config.yaml
init: "normal"
init_std_down: 0.0
train_tokens: 1064000000
MLP neurons of a small language model. Each row is named by its layer, matrix (gate and up: input weights) and neuron, and shows model dimensions 224-287. Each number is 200 + 30 x the weight over its row's rms, rounded and kept within 0 to 999. A neuron's up and down rows have the sign that makes its largest values positive.
After each neuron's rows, "fires in" lists the words (lower case) most often at its 100 highest values on Wikipedia text that the model never trained on.

L6.gate249,199,218,181,237,221,177,169,245,216,217,185,198,265,218,232,248,222,222,183,188,178,214,181,233,209,234,211,181,229,151,251,191,196,189,229,230,241,187,261,212,225,247,181,244,227,171,223,184,213,170,203,249,175,188,262,218,239,183,254,165,170,164,218,178
L6.up249,238,202,205,196,198,225,211,196,240,221,217,229,243,166,191,174,178,202,201,218,196,218,204,169,165,236,184,186,197,234,220,233,187,194,164,169,196,248,223,165,213,217,194,121,259,220,174,174,208,213,172,182,186,235,234,203,178,208,170,136,227,175,168,183
fires in: "the"

L5.gate921,170,214,171,215,250,209,175,240,159,181,209,198,237,230,195,217,226,166,201,205,222,229,180,154,200,249,201,243,178,187,175,196,154,192,157,195,181,224,152,167,193,208,243,187,180,144,176,238,148,227,233,148,199,198,204,164,214,202,148,220,243,216,223,155
L5.up921,181,120,201,163,169,198,210,180,172,165,145,133,201,196,167,222,220,204,175,167,204,182,171,219,162,181,181,225,225,191,159,204,194,239,196,188,259,187,194,220,208,145,197,185,162,214,198,174,222,206,257,198,197,111,181,149,219,181,182,188,190,148,259,208
fires in: "a"

L6.gate630,171,145,181,178,250,208,142,239,174,243,210,205,249,196,221,240,174,174,192,239,175,215,166,236,220,262,207,208,190,198,223,202,219,154,198,229,251,214,205,242,222,233,134,170,197,209,172,220,209,154,229,196,195,232,239,181,176,229,231,172,221,189,180,233
L6.up630,170,210,167,213,269,204,154,227,244,219,186,212,211,210,225,265,208,224,195,195,165,188,167,182,179,222,218,172,188,220,209,185,240,142,239,215,163,216,204,192,188,218,205,179,224,199,186,210,217,221,241,176,186,242,162,262,183,169,213,143,216,204,238,229
fires in: "the"

L5.gate1280,164,174,249,189,189,220,191,231,177,181,251,211,197,191,165,261,134,260,145,195,191,145,229,216,202,197,183,164,163,188,169,188,207,166,199,238,175,197,215,167,255,158,165,257,219,214,233,222,153,151,211,269,212,199,178,223,190,255,224,227,217,233,228,200
L5.up1280,200,246,203,221,226,223,225,201,175,222,245,232,182,171,201,215,213,178,197,221,152,197,243,181,220,204,145,231,126,205,188,209,247,185,189,228,162,229,210,170,168,193,197,241,177,189,234,201,151,212,212,221,226,175,199,240,220,250,200,172,193,182,235,206
fires in: "with", "the", "to", "was", "in"

L5.gate80,175,179,184,164,224,182,201,231,197,215,164,218,204,195,191,214,257,216,282,216,132,177,183,239,199,208,185,206,186,195,250,246,186,187,200,262,207,187,175,162,190,175,199,189,197,227,173,199,219,226,233,196,167,169,225,223,228,193,184,165,172,193,233,212
L5.up80,217,186,164,183,156,203,143,219,150,179,208,237,145,167,215,168,197,217,271,237,191,201,183,188,173,186,196,211,241,194,205,198,207,202,290,195,166,226,224,198,193,209,202,233,156,238,188,158,152,204,228,165,188,199,204,215,145,179,148,240,183,156,237,214
fires in: "had", "has", "have", "he", "having"

L5.gate917,180,182,105,185,221,164,170,216,170,212,172,168,220,187,196,215,216,178,178,212,181,204,222,220,220,201,240,221,201,213,207,199,216,195,194,185,211,147,204,152,201,231,187,180,165,156,169,223,177,150,209,159,202,204,217,213,274,196,197,187,184,165,252,198
L5.up917,207,197,185,258,206,214,148,194,171,202,155,153,198,181,200,221,194,164,207,190,171,215,243,186,212,195,211,230,223,197,216,205,191,220,181,251,234,198,203,174,265,204,224,191,249,216,183,220,220,193,228,220,175,198,153,200,209,161,186,181,203,137,255,223
fires in: "a"

L6.gate526,184,211,224,221,161,209,192,244,161,244,193,148,244,199,185,199,195,212,160,257,200,213,203,184,214,176,276,207,176,240,188,181,228,201,179,231,234,199,161,169,187,222,165,175,219,226,233,185,239,174,197,187,170,218,220,132,168,222,223,187,210,172,230,186
L6.up526,187,230,191,216,234,181,125,194,209,194,170,152,254,170,244,213,181,229,231,217,220,179,211,204,210,210,195,242,187,230,192,195,257,233,222,197,232,195,266,199,235,250,196,240,178,173,139,195,172,172,260,214,220,207,222,223,150,266,221,175,146,162,203,158
fires in: "s", "his", "the", "their", "a"

L5.gate1321,190,221,227,244,205,189,204,177,176,209,209,175,216,126,226,194,180,282,201,226,204,184,236,219,201,245,156,178,191,227,215,223,222,157,238,265,187,161,176,166,168,186,167,216,184,204,195,228,166,213,179,206,203,234,229,192,232,205,192,183,176,163,165,180
L5.up1321,226,189,247,170,164,203,223,201,215,224,217,216,172,165,181,275,186,191,156,268,223,166,203,189,242,180,177,236,201,267,256,208,213,200,147,238,176,222,206,201,201,221,210,227,192,205,159,205,157,150,184,235,251,167,200,209,180,181,232,190,199,214,158,193
fires in: "with", "the", "in"

L5.gate392,221,188,178,165,225,212,155,160,142,196,202,179,198,228,196,146,192,252,222,235,212,233,244,226,243,209,224,220,227,240,200,197,214,235,235,261,184,114,203,212,200,171,197,212,196,189,175,256,182,210,267,169,196,153,245,229,196,210,205,197,204,139,162,153
L5.up392,242,160,146,241,206,169,228,169,247,198,242,219,184,164,207,216,153,206,210,182,224,202,156,228,182,175,217,240,236,212,170,172,238,161,216,216,211,228,267,217,263,203,197,208,178,162,236,227,171,194,194,209,198,207,194,217,234,216,173,214,244,211,239,239
fires in: "the", "his", "s"

L6.gate1130,138,177,222,178,195,198,212,176,217,209,224,210,212,170,191,192,179,221,171,185,168,202,190,208,213,131,250,192,228,165,170,207,231,214,151,234,175,223,171,200,253,237,175,226,217,192,220,209,155,176,161,195,193,177,161,203,202,212,203,205,127,227,188,158
L6.up1130,200,183,259,151,170,209,229,198,188,180,209,217,185,160,162,176,229,222,142,213,223,201,188,195,195,210,222,212,152,265,229,242,223,166,158,224,246,249,159,210,191,177,169,177,201,175,239,206,185,149,161,197,235,183,200,186,171,182,168,193,208,190,214,216
fires in: "a", "with", "an"

L5.gate1169,206,162,193,186,247,184,211,141,151,183,138,210,176,201,147,170,209,186,209,189,176,248,196,201,216,153,189,247,247,229,214,208,219,243,226,211,211,261,198,215,170,173,182,201,183,214,249,203,202,193,177,193,155,233,196,217,212,218,220,170,124,232,196,207
L5.up1169,208,214,167,188,192,228,225,202,195,221,226,197,164,219,204,189,191,173,236,193,238,220,146,139,207,211,183,221,193,193,215,169,210,214,205,185,202,197,195,209,145,170,194,262,234,173,159,200,206,161,206,193,214,215,220,137,157,172,168,217,188,178,231,207
fires in: "had", "has", "having", "have"

L5.gate423,250,229,144,236,145,189,204,177,166,237,146,211,225,171,183,199,185,232,228,191,218,165,129,198,177,158,158,205,241,215,227,204,138,189,177,227,178,218,167,189,167,221,130,197,208,189,174,175,185,188,228,203,185,215,233,197,162,218,285,209,157,224,206,219
L5.up423,200,209,254,203,208,179,190,177,179,204,219,169,209,160,176,214,200,255,184,250,185,200,165,201,228,186,176,250,177,164,153,176,240,196,211,173,175,185,156,142,233,168,153,188,197,185,173,214,244,164,221,192,191,172,254,221,168,183,196,249,231,237,239,252
fires in: "have", "having", "has", "had", "nearly"

L5.gate1106,194,205,180,221,185,212,205,199,178,238,252,197,202,249,145,189,190,199,183,197,195,250,227,234,220,142,208,203,250,218,234,228,145,198,195,230,199,192,194,199,180,233,231,220,221,158,219,193,176,195,254,201,180,191,171,199,219,184,197,168,204,192,208,179
L5.up1106,185,176,152,241,197,156,202,174,154,141,180,232,206,129,171,195,181,169,231,184,237,219,212,182,224,224,206,200,180,155,165,180,218,190,218,185,218,190,175,229,207,249,187,145,178,193,211,219,189,187,218,236,148,208,187,205,191,184,245,185,249,186,254,160
fires in: "in", "of", "spent", "during", "his", "made"

L5.gate1152,166,193,219,158,205,189,217,186,228,202,169,220,244,200,206,221,154,229,179,246,160,214,204,195,229,215,225,176,229,176,172,180,167,212,162,223,218,225,168,206,253,165,227,210,213,196,210,192,200,245,193,175,222,178,274,160,210,270,271,171,180,239,188,190
L5.up1152,209,244,201,185,190,191,203,219,197,190,182,204,203,226,187,177,229,204,188,215,238,218,161,238,207,190,187,222,203,237,200,238,157,215,210,192,216,135,223,234,183,212,200,241,183,209,230,190,230,184,283,235,175,263,201,236,258,239,196,202,168,175,217,161
fires in: "a", "the", "la", "in", "de"

L6.gate1301,198,202,183,180,224,227,208,207,208,180,204,208,164,168,180,215,237,248,221,195,176,207,200,183,168,107,218,203,239,223,181,206,191,213,181,219,179,136,145,194,218,196,198,258,145,147,173,258,208,211,191,204,202,201,238,193,178,215,262,152,174,258,258,177
L6.up1301,223,192,208,174,140,202,227,209,208,246,211,246,197,231,202,198,210,152,209,249,194,201,214,200,208,130,182,183,237,199,255,227,220,190,160,217,192,190,190,196,211,228,200,216,202,205,202,156,197,192,223,196,172,231,166,149,177,178,218,234,236,144,271,189
fires in: "the", "are", "of", "were", "only", "first"

L5.gate320,213,200,226,185,195,198,215,205,167,206,201,243,167,181,230,191,163,229,180,202,256,163,221,219,230,218,243,227,182,225,226,253,254,231,157,217,224,140,178,185,185,252,157,243,200,268,191,204,187,239,220,167,187,197,218,174,246,197,217,150,198,233,173,168
L5.up320,202,199,226,221,224,164,225,217,189,194,194,213,219,135,184,238,236,224,185,145,236,188,212,221,279,206,226,249,193,188,214,192,182,215,198,161,208,245,184,208,176,261,174,262,226,243,200,247,227,228,203,159,145,176,213,150,249,215,216,145,183,185,160,213
fires in: "a", "the", "an"

L6.gate824,159,208,255,213,263,183,200,203,231,207,230,212,238,192,203,234,158,175,207,203,182,211,211,183,185,232,214,178,169,198,227,238,213,255,216,200,205,223,182,246,173,229,179,232,170,182,198,191,198,220,231,228,161,235,170,215,193,250,156,170,230,167,206,244
L6.up824,216,140,170,199,259,220,199,165,193,214,170,199,227,188,182,175,171,156,198,203,220,212,181,229,219,193,158,192,188,246,185,190,202,181,215,171,240,214,223,203,190,216,162,191,235,177,163,176,180,127,229,224,173,194,187,210,192,161,228,171,238,147,220,209
fires in: "the", "helped"

L4.gate877,203,190,186,146,168,173,143,251,204,226,198,236,227,227,134,242,189,174,233,177,198,256,247,234,184,197,182,216,191,259,208,187,204,221,208,167,178,208,182,191,169,163,173,202,218,186,208,198,169,214,254,208,201,218,226,218,172,223,171,225,200,229,237,208
L4.up877,168,218,239,137,265,198,182,180,248,172,213,207,176,180,206,187,169,194,184,158,191,205,195,187,216,237,199,217,169,221,163,216,188,206,227,195,236,188,245,215,193,193,141,184,189,181,216,208,136,166,233,126,240,238,203,230,204,185,180,253,197,223,210,192
fires in: "after", "the", "with", "following", "his", "as"

L5.gate728,198,154,223,242,170,249,174,206,275,250,159,161,254,195,238,224,182,258,194,315,190,205,261,192,217,198,233,219,195,273,168,231,216,124,183,252,225,239,175,230,179,264,208,223,240,232,181,194,177,188,190,159,194,169,244,171,253,245,224,254,223,233,200,221
L5.up728,212,185,170,200,199,208,140,222,247,186,188,218,202,186,191,178,177,215,192,223,172,191,187,198,205,199,227,212,208,196,213,174,208,186,242,174,194,159,200,223,300,253,208,172,197,163,212,175,211,185,160,244,174,148,208,214,190,175,217,181,236,199,164,170
fires in: "the", "a", "for", "of"

L6.gate1248,202,223,234,174,260,182,241,168,248,183,245,220,232,229,158,207,239,225,185,189,181,248,137,193,156,198,207,212,223,261,185,207,199,189,208,188,152,193,187,181,168,265,145,202,225,192,241,178,159,211,168,184,238,228,175,167,204,199,230,161,252,180,142,211
L6.up1248,215,192,212,140,207,210,239,184,235,174,196,176,192,205,232,228,216,159,211,206,200,193,188,222,208,151,215,150,192,172,200,216,260,198,195,173,216,156,222,188,138,230,177,258,173,196,240,157,184,172,217,193,178,201,163,205,225,212,219,206,227,197,191,163
fires in: "for", "the", "do"

L6.gate815,178,193,160,191,206,140,161,175,222,246,213,168,251,195,180,214,240,193,274,231,195,212,156,209,174,206,247,179,195,135,171,232,214,158,175,290,220,180,192,135,210,228,184,187,189,150,202,166,281,212,235,250,162,210,261,250,220,255,220,210,207,227,229,227
L6.up815,224,174,169,248,209,224,167,184,240,222,204,181,178,190,209,229,223,234,263,217,185,226,185,224,207,210,162,228,201,213,197,179,150,231,214,224,177,165,204,240,282,204,201,205,158,196,218,193,179,179,268,231,211,189,223,244,207,141,195,162,178,124,212,226
fires in: "the"